Weights of a small GPT-style language model, trained from scratch on English Wikipedia: LayerNorm before each block, 608M tokens.
MLP neurons of a small language model. Each row is named by its layer, matrix (down: output weights) and neuron, and shows model dimensions 256-351. Each number is 128 + 32 x the weight over its row's rms, rounded and kept within 0 to 255. Numbers have three digits each.
A block is one neuron, or neurons of one layer that tend to fire together. Before each block is what it responds to, as a language model described it from the Wikipedia text at the highest values.

Description: Infinitive marker to
L7.down462:115107139165157158132205095127148091124132091104165119128191160168163123144104070140073131093144132166118115138110164147194132145163147168101059113120113097119175083064115115073135101132143170181070147137140131088122096143100138124116152177154094126116144174092132111126143125137097125115
L7.down648:066175114117134144140111062156196126098147068093097101117144084154093050175129152136105129134173109165080081091166188139135099117108143188158117134148149129174116116116109121151137139134111188146173131098147137134109131125126112068082146147091122101148120115122097118129097114157165162135
L7.down650:104146121058086112096123128129115154142084158097170161146122116123058091134202084170139125206123133137112148168117144132154150105139070105081175069092173054177141128174158181156133126149133178084099069147100131143092143144141162107010139137193158118111098154137093148083189126123114137161
L7.down773:147209085096092108114136080191136140127116114092135147185113172209155134160174129127139091126167097152152168111115105153116138168141102151150133101086094097088134132127114169104173123103114124112068136144100159149137084141109166119120162150137137122100070160086123161123156139117105104122
L7.down1070:152184155086122170088108080113131132108096173137099119129111152177086119135189161137175112150145148097124144146103179126236116123128110112092237103122133090130147097117120183123189172145164109132125134098119168144128094150141074099068106094129101108168126119094161145137151141151097105132
L7.down1150:155193150120165166095127138143148123110143121101122149119168177155111116166107165142126070127110132110127137176110219165101216083134139084120094119179163087146152175092122125149141132160223135124064100154139178150121193093153165088083070135118123107081149121125117136147141128118148104140
L7.down1201:149138148160131086125136147048141160155132104159106083118112153135152072082075120163114122128129129172142167116144128144099184197105104127113084171129124049081155141106127109118072128123135161090155136179130163133091117179099084111133116138134131156056147157115095101082109098151081063078
L7.down1424:141120081099112120112135076142107126131099160140155163112138118118122110140061184110091097115067179129119129127131131172102123080126130079187128118145099171156093174142179156169128121168135126135030123127119208159185131113094161149157112234117101118071129132180108109110131106081197101082

Description: Comma ending clauses
L7.down4:178110161150149092124121118107115117138179094168119098172153166106104142125122127084073148159163152149160097135211105173128105135162090120131145142094179158095103087125146086068150084170147162153162153144078110100170101110186087133179148147153070138202137069135142105132094128136111168116
L7.down86:156152112171149096162143095141081133143082127183084088120127172062148141112181130155115145117132165150159100134125112136128120113131076128155137098138181123092178096076168109110091062104164129160079136156143160047103123131173106115084075140152116152140128153138153126133144125122145177080
L7.down122:110140163159175149137170130155136170154212150148118186136161123088100129140110164076104170110158170134131102147195081108170084103128073142101134108121133134121078073077109144135131089156204128131098152206116082097189093118148119102184110110151099089139074116119120060125133176087073153188
L7.down142:143097105124113127175155091099113093141112216152110119081131161072197120133106122113150126103165153073039075124151132103154053154163093152145159144118085149085181121064118123129152122125116121152135135128062152121104179138112093176163118132092117118077177147142104159094132135141125128166
L7.down307:087068123124078083123100137116170116088165128095176092118149118068112093159231166173140097183131127123149088099128133106157062169135153097130119131168097099160125141075123091073124154123088157205108107119145084114110142123101141109177119126121108123127164145133086152175181119118095144108
L7.down674:151161112126119092085141062169089158164179092158120195140102147038150168134136134117109092152095104160132077176120129105083073095158105105118125086130118105113225194139170177139098148161145187082134114095138065159152090202092154130111137159130151187142106163078156200174155144137116150119
L7.down844:068103129132112196125140150139166163105162163106082155073154171153148156174125165150139155133159092094105166141065169108165161092095113176105098158182096127184106177198124123123171137117118072142065137179126153123182167130089125125119140148120109095134078090103104181111112123119112165121
L7.down930:111084106059154058134141200118125143142177121144132121098126107156146135120093085188201121135141105110127088175091165099089108093125076138126163129125117219135108141110198147136156097142095104077107082178054170140176138170047129123138182150163143140088081164088120074163068129108118171087

Description: Subordinate clause boundaries
L5.down14:188094094127078128122174096135133138149151075073168140100174122153142144118105107182118125167122122154146120114125140059108077130158132127061126130156099142095144091124128058143184120171152127138075136180122140148096107139163186122134138072121145171129079125104103148103098126155154171092
L5.down319:053173128149111065109144135125126171113111094136136056169116173024150120049161088139134134102179100146123131127123103100077174115149085142171150095142122100099137140076090078084107134089112129085184143105135102180133140200147153148100134146135092082093110128164133189109134135157122102088
L5.down327:143109124128104100127174121092158132125110112167171119169118069165182115056144182101141168105130124085091103072158119146159153150151141139200179126124134145122153191140098123117091126231077147169133085180115158098127107097089115131096116114104110145144126136135088050107130105131113154172
L5.down583:111103146144106203168132124132176165115048119086173121145136115160115073110114175121082117159084102086150091089109147161169141210111162198102095173133148139144121166135095093053085142114161142165138139114106138055142149161117169125147082131127159152127136110099113126132129113145129140114
L5.down751:107113153071101104151144118147135110186095066193155099178093096097152136131188097127143153109091105157057162087076127115112105144164139105131112146230092143115112193126127111107131151124082149088159137097143134174122080095060143070131183104148137161187143165106178111145101057102126111103
L5.down1093:140084134090086061176144129166190116161109092105122086110100163117137166109144153118144104119088124120080120125076069143128105124112082210145120072116146146172138124093137132106116122213044142128048134172147096171115187103143187138112112067118120149180201155152113118132145129109096153135
L5.down1437:122076167199213132152101125116192168151090170140145091196127111129146157107116096095095098115131139105085129148167156081061212110104179156180099134109145096112044118179172099167205145097059167095084160187126121137151117159111178116089082131078111191169159187113130124110137112143080192130
L5.down1517:107150120152112144143211155147146162087134102159154107215118155114136130147118119106158150141139128148149158099135114108122105146171063145123170221115149144136102097097101045078177131134112131131149159140161122088085098168122192137094117133140140064104095128143174146124145110117168174102

Description: Comma after phrase-final word
L4.down882:133087125206154114051156105141146112106147153110086145150180180109119174153126118130127162118184092120118206105102093096134098149139114125159143158105107172162056093133149107117100101144138147142119112095113103090130120143120116129164169114116164139083121108123147112141062157102168125093

Description: Clause-ending punctuation
L4.down238:138117172120131113154108126110091121145121063118164156057163125111089101126139140054172108104163167148141102154126092126120111159122097150160062185147132074133150070142185167152076147142122147151094105095055114148166112179104138102158048187136076114166149132133118163108118131124103107167

Description: Linking "to" before verbs
L5.down24:152075094119164056132112148127114172146122207119153127137095159090159083104137213181100137136141113094150119121096041156130117112105179098127130103132143113136168168133185117147116152174111179126126135141075174172169147132164148126137102114142115148120078192128104103153145130115081160125
L5.down135:128172113200099069145098123126144121119165178101118086097103131122079136122137139115092143110102172167121071123209150101111119132156140119158148168078128105121165069167154140091126118101171111196081117139136109134141113149132189147161126125154150095063127117180145106102111134114110147143
L5.down331:100062149072138145116118122157187101137140169099120078173180113166115119105086118092145177132101093152172057041156107155157135120114215103137251180116154088138137095108121128103222106153121121165102118121131124135136104087117087177056114119124142121171163102140159119055140177143145116147
L5.down394:115094164167123184103141113122130125079090134185103158147126097090109147137168113155161131126183127148137082157156104138113105149119153168165146132177140117171144098154145121156163141138136095153097133160114114133152134056170103092123124054134119130166153146133116132112106097121190151072
L5.down485:069097086140109111112157122140083051155114135101093113072155186160124075083119149108114197108131142089126144087115117073144157149179129141063132137088125130143070106148122135087134174118065126134177107121205128121151059125125149145122249158190125084166121088147133103150123117126135177110
L5.down520:184063098161141125161093129128152157174102151121126157068124049098140181117149145087182135166192148118135130049117179153096129122179158121178137096150136110079091125116123098093181124075109184095176163136160104111139177157069137132102112143191122128130140140122186139175071146123123177105
L5.down736:122149118139124112115107146115156222119112158131122110141121144151155084165158178144129064172137099135093086171154110121087135053095112153118183080144143077072073181129119156125190162061112165132093105116117108081124140111105161110185211149124164106135146162159188121095159092134145095118
L5.down881:152102116092121168116094124135123106136133122172118126147162133149134114125091098123122068090112149148140116170079127110150134177049121086146185142095118095074144163147185182152132132091105117062119159108113078161091103132203168173075122154130133105174119130069111109111166124169089121084

Description: Predictable phrase completions
L4.down1226:149055130166141148143118106105124100093134177138094081151146162086064133091104101163108089154168145124150153101071143112125159109162108158118181124137173182111117097106140139159131136173089062130139151158102147210108120155136135137021125112116162125161131086155101176121097135175167114111

Description: Comma after word ending
L5.down6:084166127159160151111098180091127112145080152143178134120147208163128106143125147093132081161139170095128110142173143130135180111175155138185076112165117151114080140101110164136112136095123155101195103080087123039138170212133108082142128137142143190105173106125171126150092148109118166123
L5.down16:166148136080121115106114092125145116099120125156166066151095132120117140157102133172135115114127145152083112080152138197066129120148160101127111096124114103121191165159109111122126148117126096180062059113081082162066140076105093160073072139178068152158189161116129133087137155160138094119
L5.down719:152118118141169111126100104114117102136114127175130113126054143108183133133137111047105158097108187098113127180133124118102160152198086121086117108086134111169071110051095122094144060147144162132121147136139128106124105076106155118082110098110114124166130108115126170115141144099131174127
L5.down781:111119151129138093097175090104172168108145158155066109100110107132101139126128101079122135103194127150168057149135164066058067103105128158139101118156148124146088137125178101095154125188133143188170140123143137109071122124077127199167131138161143135206085095136118134150086158096118104117
L5.down927:086105105126146127101075162161107154156094087134142121189129104066096124082145071129107078105148143203134109081160137133163101127214111124093154112086159129114143116080122163098124131094118166148121160102152152191131166109216106091127139118141175128124113094133104133089146095194108074135
L5.down979:151068166145148184126080096118046157105126122123201140156167086130109135149147137124155141130134086211155120141151141196156153146132116156140102099166093103169175126096128156099144115133152146138135122166133117130076139123125112074106088100143091135099156140093136107111121126169133115152
L5.down1083:161124158106120130089088152095090124150161159139148169045097128159126151164160129171137180128156144120133136112121043181113114132185131092097092108146102150165183119109111129119117095122121144174122157122170166127103098170112192088139103145180171120098147206126107106097158091125130099126
L5.down1376:157173101130134125116085168106068124130130140128068141097141160147141147148118124106152156097132123072129083122155180120136122218228109086073138165102148111127019084102177174160131199151141131179126187085144134085225126114135153094178124102137152107115170091139069147152154177074078123087